From a checkpoint of a small transformer trained on Wikipedia: 18 layers.
MLP neurons of a small language model. Each row is named by its layer, matrix (down: output weights) and neuron, and shows model dimensions 202-265. Each number is 50 + 12 x the weight over its row's rms, rounded and kept within 0 to 99.
A block is one neuron, or neurons of one layer that tend to fire together. Before each block is what it responds to, as a language model described it from the Wikipedia text at the highest values.

Description: Mainly "to" after verbs like decided, chose, ordered, required, plus naming verbs (renamed, called) and "not"; also Spanish articles La/El opening titles and digits in table scores or season ranges.
L7.down288:52 44 31 66 76 64 63 39 48 49 32 55 39 55 59 47 15 35 53 54 52 69 45 52 43 24 78 41 27 51 40 59 47 42 34 40 52 58 48 57 61 66 46 59 56 45 45 42 23 76 48 54 54 56 66 59 74 34 71 57 55 32 56 58

Description: Sentence-ending periods in Wikipedia prose (often before a paragraph break or heading), plus table-row pipes and list dashes at line start.
L11.down17:54 53 50 47 46 42 57 59 41 45 56 53 35 43 45 61 60 68 47 59 71 54 58 62 69 57 43 50 45 60 61 58 58 35 59 58 37 40 21 44 62 48 50 42 57 53 51 54 36 45 62 56 54 48 44 55 47 69 56 49 49 45 45 49
L11.down230:58 52 49 44 65 36 58 38 34 43 36 35 54 49 55 40 23 45 42 50 51 29 42 40 37 58 65 43 39 64 22 40 44 47 37 43 45 54 38 37 25 46 59 48 56 63 09 40 60 38 55 53 44 50 58 59 51 73 36 59 66 37 48 70
L11.down298:62 73 59 70 54 56 37 48 60 37 44 49 37 48 48 41 35 35 50 61 44 39 70 43 60 46 52 38 49 58 67 42 54 51 39 54 47 64 41 55 65 61 61 57 64 45 37 52 39 68 56 58 58 57 42 52 55 54 43 50 35 55 37 52
L11.down335:47 57 49 51 71 34 49 35 41 64 63 51 21 54 59 03 68 45 52 53 60 45 57 44 56 30 45 53 63 71 63 35 61 46 32 50 43 38 48 34 44 53 57 51 42 70 56 43 66 56 32 67 50 42 52 76 45 49 36 47 71 28 48 40
L11.down409:31 50 51 46 46 32 73 24 35 52 48 54 58 51 43 47 38 49 59 49 49 53 50 57 50 54 53 38 48 45 33 54 36 58 45 45 51 39 44 34 51 55 34 46 57 45 57 52 57 59 57 55 49 47 82 65 56 51 68 38 63 39 36 47
L11.down486:33 61 48 49 56 25 67 30 44 44 45 65 53 38 49 39 56 65 45 68 29 50 61 48 43 50 55 53 49 48 35 51 37 60 57 32 49 63 45 36 53 57 63 48 60 42 50 33 43 51 57 53 44 56 63 56 58 39 44 56 50 42 41 56
L11.down603:50 44 37 60 46 55 52 55 53 48 59 67 62 54 53 43 52 60 38 54 49 44 48 40 76 53 53 45 48 41 60 65 62 66 41 56 49 52 33 60 55 43 50 54 57 69 72 65 38 53 53 54 51 60 52 53 50 25 46 47 61 43 59 53
L11.down664:39 51 60 28 53 48 54 46 45 26 39 49 52 60 55 43 54 43 62 54 45 54 56 37 80 57 48 46 59 51 58 55 50 52 42 50 67 40 54 45 53 68 54 49 54 54 51 60 40 56 44 39 54 41 60 38 48 44 36 41 58 42 42 43
L11.down922:56 51 55 60 51 57 53 52 49 40 67 46 47 39 53 40 72 49 49 47 56 47 49 44 74 46 41 55 57 50 47 50 40 31 64 57 45 46 69 40 53 35 24 56 52 59 60 62 39 41 68 47 32 37 51 57 80 46 36 53 46 33 30 48
L11.down1402:39 46 70 54 52 67 62 18 56 42 36 44 61 45 51 53 40 62 39 54 56 57 52 58 64 50 48 44 54 64 46 45 52 47 53 46 45 65 55 41 53 63 67 49 47 38 51 50 71 71 36 45 46 35 56 58 49 38 54 55 53 31 51 42
L11.down1509:50 59 47 46 38 55 53 44 36 47 58 32 41 51 57 51 50 51 53 51 59 44 41 48 76 41 56 30 43 55 47 60 56 57 58 47 46 57 57 46 56 57 52 52 54 40 60 64 41 70 40 37 60 49 51 68 56 42 69 49 43 38 58 59
L11.down1539:63 41 44 39 48 52 54 61 49 53 60 47 51 44 48 29 61 54 48 42 55 50 45 55 86 57 48 55 56 49 59 49 48 64 50 42 44 49 50 56 34 42 50 48 55 53 34 45 42 56 52 56 46 45 49 41 60 61 45 30 43 62 54 45
L11.down1562:69 41 60 39 50 41 48 50 20 40 54 67 60 51 22 28 53 39 29 61 44 59 68 55 33 53 55 58 45 49 69 42 44 53 50 65 44 57 63 44 39 35 49 60 65 54 66 38 42 38 48 45 35 36 42 67 30 33 65 45 46 39 56 44
L11.down1688:39 52 64 59 50 44 49 49 49 41 39 53 49 49 34 59 40 71 42 49 53 42 48 54 66 35 60 61 32 61 52 58 44 58 54 60 27 42 62 29 63 58 55 46 57 56 62 48 46 37 52 48 47 52 39 51 58 54 36 59 56 45 51 47
L11.down1693:67 46 61 45 44 34 65 48 41 36 46 40 78 55 46 59 61 37 30 35 39 49 61 35 84 74 50 38 49 47 55 52 56 50 48 59 41 46 46 43 59 42 61 47 57 40 44 43 52 49 50 40 44 50 50 39 29 47 42 56 42 42 48 75
L11.down2015:50 40 51 39 47 49 47 36 46 55 44 45 62 39 54 49 61 65 41 55 52 51 37 49 75 40 45 55 31 43 44 50 43 46 53 46 61 51 55 42 46 52 56 52 55 45 64 60 53 56 41 54 53 40 60 52 72 47 51 48 47 39 44 54

Description: Periods ending a sentence in Wikipedia prose, often long narrative or biographical sentences, including period plus paragraph break and occasionally a table bar.
L7.down762:34 47 46 48 49 49 49 68 45 56 62 49 59 49 52 57 62 66 45 53 43 47 38 58 99 47 45 61 68 43 51 75 48 64 72 46 51 52 48 56 59 66 59 76 48 49 54 44 41 58 51 58 38 54 56 45 59 41 49 57 41 45 45 64

Description: Function words that introduce an upcoming action or stance clause: mainly infinitival to (want to, and to aid), also for/with/from after criticized, tasked, prevented.
L14.down854:57 65 45 50 58 49 63 39 55 23 63 63 43 60 39 50 53 56 65 42 49 36 39 64 56 55 43 49 39 47 66 55 52 61 74 69 52 51 45 63 39 61 18 58 72 54 50 67 28 59 36 69 40 55 55 30 71 34 39 41 57 58 53 41
L14.down930:55 27 28 46 45 69 48 27 36 31 63 56 59 54 40 45 46 53 40 44 54 53 39 48 55 60 67 54 65 47 65 53 60 51 59 44 63 52 41 42 48 44 65 43 74 39 44 54 52 69 68 43 47 36 48 37 67 61 48 60 43 50 62 54
L14.down1698:49 45 48 29 50 52 49 53 54 35 36 51 55 49 68 61 63 40 50 44 43 52 78 64 69 49 25 39 33 21 52 41 41 55 56 59 61 49 63 62 20 56 70 67 43 67 58 45 57 56 51 64 64 45 61 53 74 40 47 54 36 59 52 56
L14.down1786:54 49 33 62 55 37 50 50 16 39 46 60 48 57 42 39 50 54 75 59 50 57 34 28 32 38 46 50 47 54 47 54 37 46 66 58 37 59 63 43 61 41 49 24 35 47 50 44 49 53 57 25 52 54 36 51 58 55 41 41 36 56 68 57

Description: Mainly infinitive "to" after purpose or attempt wording (in order to, in an attempt to, tried to, authorized to); weaker on "not" after did/does and on mid-word pieces.
L11.down165:56 56 40 59 62 37 42 41 66 38 57 44 42 57 32 39 51 35 64 40 35 37 57 46 58 61 52 47 59 53 51 60 52 51 33 35 51 39 64 60 49 65 46 38 61 60 65 52 35 51 47 40 53 54 54 74 38 54 50 44 46 35 61 60
L11.down184:43 39 27 36 52 45 56 33 46 48 62 40 47 42 67 46 41 54 54 40 54 26 37 32 47 67 37 51 21 61 38 39 49 63 52 68 58 63 54 40 51 74 52 51 39 58 58 75 45 57 49 30 40 30 47 77 65 51 43 45 67 46 43 68
L11.down188:60 60 50 51 50 54 59 53 29 54 54 59 55 31 58 72 59 33 41 46 72 46 49 43 56 47 90 39 57 52 40 43 37 52 42 49 53 41 43 62 38 57 67 26 48 27 63 42 59 55 53 46 81 48 34 38 42 44 47 70 45 47 20 61
L11.down318:54 58 49 36 37 49 55 50 39 59 39 50 53 39 30 38 34 47 39 55 48 49 52 31 72 54 41 55 37 40 54 56 50 61 45 54 39 46 34 42 46 43 47 56 56 53 69 61 36 50 54 43 53 51 61 60 53 46 58 68 53 44 49 47
L11.down345:51 39 49 50 55 40 59 12 48 44 45 39 56 63 37 63 47 65 50 30 77 25 75 61 55 75 40 48 32 41 65 47 57 48 44 49 55 62 65 51 38 34 60 42 34 49 30 50 62 40 64 44 55 38 64 46 64 61 57 50 55 44 54 55
L11.down377:59 32 50 45 55 58 53 66 58 53 52 37 57 60 61 36 61 64 34 62 55 43 51 63 41 60 56 62 61 70 37 31 68 39 44 61 34 72 76 53 52 51 40 42 60 61 52 48 49 63 51 45 51 41 70 33 56 58 45 47 37 52 60 34
L11.down444:44 42 41 61 72 59 53 61 42 40 53 53 33 42 56 81 55 41 52 52 59 31 40 52 34 57 37 40 31 39 47 34 57 51 41 60 50 54 57 72 46 70 56 46 38 34 62 55 48 40 44 56 69 83 43 72 52 82 24 55 49 40 43 42
L11.down552:58 55 55 34 37 59 55 26 15 69 37 45 44 33 52 43 47 42 57 57 45 42 71 58 61 51 43 41 47 38 31 57 41 49 58 47 38 62 49 60 43 54 39 53 37 46 45 61 41 50 35 62 44 75 43 35 70 40 64 45 54 55 52 47
L11.down612:65 52 40 45 58 55 66 47 40 21 52 56 39 39 39 41 68 58 67 45 42 58 54 51 46 43 47 26 58 27 45 45 44 57 61 38 46 56 51 53 61 63 27 48 34 60 37 52 48 42 55 47 64 50 60 49 26 28 59 36 71 40 62 59
L11.down935:38 63 51 46 59 35 56 49 58 52 50 65 45 43 39 53 64 43 39 79 53 36 56 46 57 50 61 58 19 75 42 31 48 53 55 63 58 60 70 58 50 62 53 59 42 41 30 46 59 44 50 28 44 48 48 65 28 50 47 45 28 58 69 52
L11.down1068:52 36 37 75 28 60 66 61 55 45 52 42 51 43 67 56 64 67 36 56 53 48 48 51 88 53 59 60 37 77 58 49 43 25 57 75 59 59 63 43 46 48 59 57 79 46 50 42 57 52 51 47 53 50 52 62 41 41 37 53 53 44 55 55
L11.down1145:49 44 49 36 54 47 61 53 60 39 49 32 33 56 48 45 43 50 49 51 49 27 52 50 49 47 77 27 56 55 41 45 46 49 39 63 56 50 56 62 57 33 65 38 32 58 55 17 49 57 60 43 53 56 35 77 49 42 45 68 46 46 77 62
L11.down1661:45 46 55 54 53 41 51 38 49 45 57 58 59 51 70 45 61 61 38 63 61 38 43 42 58 46 73 39 47 36 63 63 78 56 53 44 51 58 52 51 55 43 50 57 59 38 64 52 63 48 51 52 61 56 41 31 55 25 55 44 49 41 35 42
L11.down1697:47 57 63 77 27 47 55 43 20 43 49 54 61 45 50 69 62 48 69 59 53 32 51 38 60 38 59 48 52 38 32 34 63 53 53 35 33 49 54 54 50 49 41 46 57 51 40 59 51 56 33 42 49 65 48 73 43 74 47 56 48 38 44 34
L11.down1807:55 43 59 55 69 56 49 50 26 32 53 61 53 50 62 50 60 78 49 42 52 63 42 72 39 56 51 35 48 37 44 48 40 61 43 54 51 73 50 48 60 58 67 45 46 46 16 32 62 57 45 60 45 46 50 63 50 49 36 33 42 62 54 35
L11.down1949:36 65 47 42 54 42 39 48 38 63 46 55 40 72 52 38 61 41 35 80 73 62 35 56 64 59 47 36 56 63 46 55 68 52 45 37 57 43 46 42 42 56 47 54 49 30 67 63 58 70 44 61 30 46 31 70 42 67 58 37 22 45 64 50